config = dict(
    n_layer=22,
    d_model=256,
    n_head=6,
    d_mlp=1024,
    activation='geglu',
    rope_base=10000.0,
    qk_norm=False,
    tie_embeddings=True,
    init_std_up=0.0312,
    optimizer='adamw',
    beta1=0.9,
    weight_decay=0.1,
    warmup_steps=566,
    final_lr_fraction=0.0,
    batch_tokens=[32768, 65536],
)
MLP neurons of a small language model. Each row is named by its layer, matrix (gate and up: input weights) and neuron, and shows model dimensions 0-127. Each number is 128 + 32 x the weight over its row's rms, rounded and kept within 0 to 255. Numbers have three digits each. A neuron's up and down rows have the sign that makes its largest values positive.
Before each neuron's rows is what it responds to, as a language model described it from the Wikipedia text at the highest values.

Responds to: Prepositions and complementizers right after verbs or nouns of speaking, writing or criticism, such as criticisms of, wrote about, said of, recorded that.
L6.gate289:145149084189119151165109156108127128180114117157070120172049078173111135058130136124123163145106154188088129141059110127099164076125142100119133180088110127139167114171077159164105134091135129151143122162111076189094184144131134126130136188149191182099179196157136092111091108101126129112132104154160104165155193082196114095116166144112130088112144190169131104161122090148133159168120
L6.up289:168145119116140123085184120184166132093128120160127117105104133100137118070120101141166103129085154113166189122148134108120062146086118134065168070174080134132125107134133114092134120117164113095105182089086122176127143102140072096131111109104111172089147072100118154150128107176091092105201155154105174084165163081150125117103105152110132145069170095107092126089116163125128147126150

Responds to: Final pieces that complete a multi-token word or number, such as ights in highlights or Heights, est in Greatest, and last digits in table cells.
L3.gate137:125147174135128089137123154151176153121142151118095133126115128213125190147025136157122153167137094139113096125142162125144115142103129050137142113132181112134106162100103149120106178129075154160111098134158141077097174080163151095202089106140138138141137155191075114118103086130131137193103176134178162134072119146141137150118130121068110129161093103150119128154156105120122107162098
L3.up137:148147121171159129098083164136135115109194127092083170131159106122164159168124180123129096075137129122177168134106105163077186146126074157153089198112074060071147169165082093064138128153104116127175116180101167100108143110115148142152147207156120149163094126147187156106147080109102148218113088080121083101159115186151099157163096116116136144131134113084128098127090106155150075116126

Responds to: Mid- or end-of-word pieces inside rare names (Iskra, Moriarty, Newmills), last digits of numbers in tables or census text (2,009; 46,513), and "also" after is/are/can.
L6.gate15:117080105175185076156134079135157150062196127101121143123096124113135133119105124099128092131131103136098136158101126133103125177142122161156137112088123101181157139106145183173137215225189141122102138148172175125146153097068142107187130063086138047134146097158134164145108100099154150157134106170125168124099090185136166090101108141150096108127076165136169116115140116127101189149102
L6.up15:104115124099151152090166137146111142064179145149178153177145142116177111136165137107111182162078088111141109122105093158095107178104134085133105101081137160086090079114112105207197099130139142088170072091052109137116144122136149113105170111127082080105121143111136136100117120189156124180143146099118191131166121158121150132151109165162167092187068157120131109159110143137184182159192

Responds to: Opening pieces of words split into several tokens, often names in tables after a pipe or comma, such as Y(akuza), Shar(h), tal(uk), attack(ers).
L3.gate792:106182113140145106106104150156114140133104073078117090100070169111178120127080102146133119134126157132171101187120086090151115124156139139120104127126208104148151074146135144122181133143099114094081185161085070135133114130152093025178095160118143185063143168211197127158132049123149126167142143089121143123143116157152070068131174149168103117159108113124118168143166064085126107125145
L3.up792:167126087157155071119152132156058082143106166089116124148125108116123116111097154166065062109110137138128147123107164138149115139109108150147175160151109084113090164167136156083086124094139108152108132088121168087081096118093119109108187160150165093098161137229118131096150096103176103092081156070130110153182161085119139143177185123125063125181128124127138094086121119118123069065140

Responds to: Opening subword pieces of longer words split into several tokens, such as prov (provisions), dev (devices), ev (Evangelion, retrieving), plus ref, iss, compl.
L3.gate822:101146074078180161177072146076131106107124089137137138130132123187083150177163145131208147152096146131149141120096110122122089159090129157087165143133134102098086112146097155112144158117140167080098117166162129111129129121135115134125122137105105133226134173105169130149069135125130112178090177148212100100146170155119061161109185100146136098179095158134072107159094060101137079169129
L3.up822:144127118155118153199131114138147129151146082156108120140156163159136111171096098091109122028075137146121141112125125126129111136163165091102120153093065091141088099103189134120105128096111137150111168124165139134165107116147138154134166090171115079164139128088140138155120101098121169116093130088091159127082140133120147085166144145203102109097132097111134118117143149152157143127169

Responds to: Mostly the closing subword piece of a word split after an sp/sk/st-type start, such as Sk|ip, Sp|ies, guit|ars, Cour|ts, plus verbs like began, begins, led.
L3.gate544:106122104157102127111120139138135102120177078131126114142133158110143149086124076102109158123105082076141095103105130155136180140126151161138094170112138145180084114145098110092099213110103166123136183146116075117162151195152176140139091147066140165072163158166079112182129128125130138204156183113156100143098187099147103117102080162108121046154081140143098145100147093153117163103129
L3.up544:101157124125095122142133079145139174127093163193124167108182074125138163146139144107185103091123149132105104085137114101105122125059054160088150141149103146102082101155114070127169172109139114147086154076175175144131114117088088121089167123160112144146118141149145047128183143200144141108142095138154119114099099116094159154097126164148148106187073075122164136126196196107143139166156

Responds to: Closing word pieces that end a word in -s, mostly plurals and some third-person verbs, such as lives, streets, residents, remains.
L6.gate545:163111122146147114244095135155119111117132114116161140115101171113176128090120141115136132181090126178036073142104088108114136143092152096157145171130082102144151148071148164116134174112125066149096111081140171133204128077147118108145121126163172103155144166113046079139125114097083126123139088181126152114161075124136072079121127174122154087194090155166153079127159108119068120136131
L6.up545:156076167120109068157100077175122114112110114158204173162102156124154199153103126115147125057185093113138086099141085125128144186085126100132141154087125066084180098129121156120146165076139125176118185156130144131120122189158075159087103133108095136156107142186149091129192089101167127181160133150167120156124108132129124165084149162104159065111101188160162120115113136163123090135127

Responds to: First or second word-piece of a multi-token word, mostly names in tables and credit lists, such as Dev in Devaki and Devgan, or ur in Jurassic.
L14.gate866:089157138150101116141076122159153146120176129104111135132117137120114096139123149157159126167077078139153146153160151077100124131175106113182097168114146185142185118125102083080099193153113125150111110111118129181108171125112082142147141067121158145071164176187135140131100141133151107161143191139114106117101154152082117185109121138151167100083120104115117134118142082088147141099122
L14.up866:170158166112144151098118122116140169105140098097181084107110178129123140156136093087111136138115114086052171107159140066113124106160172090126087143136136117125154122140119108164100149113142151072127165158112084117148137160096177201063113138133106128152090213139121153134146085070153155176171123146165139075118072065156177178173146123117145104117142117100043128104093113160124182135138

Responds to: Word-start or mid-word pieces of a longer word, often in names in tables and lists, such as Bå-st-ad, Kon-stant-in, ext-radited, ins-ignia.
L14.gate409:147106145143129169161027110114150111121154182129129146110093065126133175134099132170120107098159129076116138107074117133084139127192157161150161160165152179114129164082116169126100135122069158109137164082141130089125133173138081220083115115169139144165147172113066176068082116136126132077145125146117109079082188162081158117135142168139097159165090089117126085156099083140098138112161
L14.up409:176121137149118111119035153145131135172188132130160173134160102121156105093089101070190130128128091062099175069108121157141134127119152131153172106102124140155146142200107119171139106163122191111179106145180084159127161114120101139112062121096131105122161147160135125096133113126135168052164142128125073118133183141132148128158122144126132125127088121087114144141131102062082110147154

Responds to: Closing pieces of numbers and units in tables and infoboxes, such as the last digit of vote counts, years, million, km^2, and people.
L14.gate737:130113096144135104179131112160170191100136130172133117214122089127087191119077115153166207156140112112079165139078105137129143139119125153119139194140093135176116115120166088149088095147151067113102128145093160103177162101211130161106116061153131141110148151176094075103174127122134114112141129142184154132113104132162101117094113078129107133083119105028138102121148136136179113188117
L14.up737:168142121112114102155114112130091149073064141126106156109156154091202045125118098150102080126111151153160089167121125131143092085084147180162125119130128090145135128079147104096124071095135099132114099103146141135179123143056184155169137194089145097184098199063090106070127122172130110107112174071065185161142154126152079117131117133151106153142152125154137106132140187177135189177142

Responds to: Words that introduce a work's subject or plot, such as series is about, narrative follows, book starts; also scattered word-endings in names in filmographies.
L14.gate18:163145140141095171100105136152126106164162049100136122178137167100149104172117139121154183173144115094059129169138106097156144173083101103131066140132149110158102144107153115059152132171135091069100136091089084184115134126093105121137138159179125137083140160121137194133091073070148167143151125188157110102142125117140125117082140140112153103125183136169113085058121105188151159115140
L14.up18:165192093184131157084157155124202117170138121096152119129080108074197121078091129136156128105173095089155187105088162156104146141130120114154102137131075128089116072138121142088166152150172107133148106193104105118108114083118104147166153104102117132141137128191147190167160089119074156120135117080112144148154116088079147139152131146110144138130087117135084098173154145081120118172120

Responds to: Word pieces or particles that finish a verb or compound already begun, mostly past-tense endings and start or lead verbs: head-ed, beg-un, took up, begins, north–south.
L14.gate186:145170090105127144186132108120106168052154148130145120128102151079111146116139115124117142158124102113119090128129091088086170095169151179100137136085142156134052107058152112116162149094120093135147176160075168078157143150119105138155159123109154163111174144183125164166087179103061121143181169170153144115121176105173134151108129124116092095118184121205113078113118069095140172068155
L14.up186:146101095193149129110103080142118122130145121151161097132049151026176196107111119090093115139151130163169144135154161118148093166160127117148155124133131118076144099164099090103132111151132119129148124186098102106099163103127137096120163128138179114122130162097175194151158136156117092131126109194155109156147104154105143104099174158069192096177157187098147149127102120114114117162100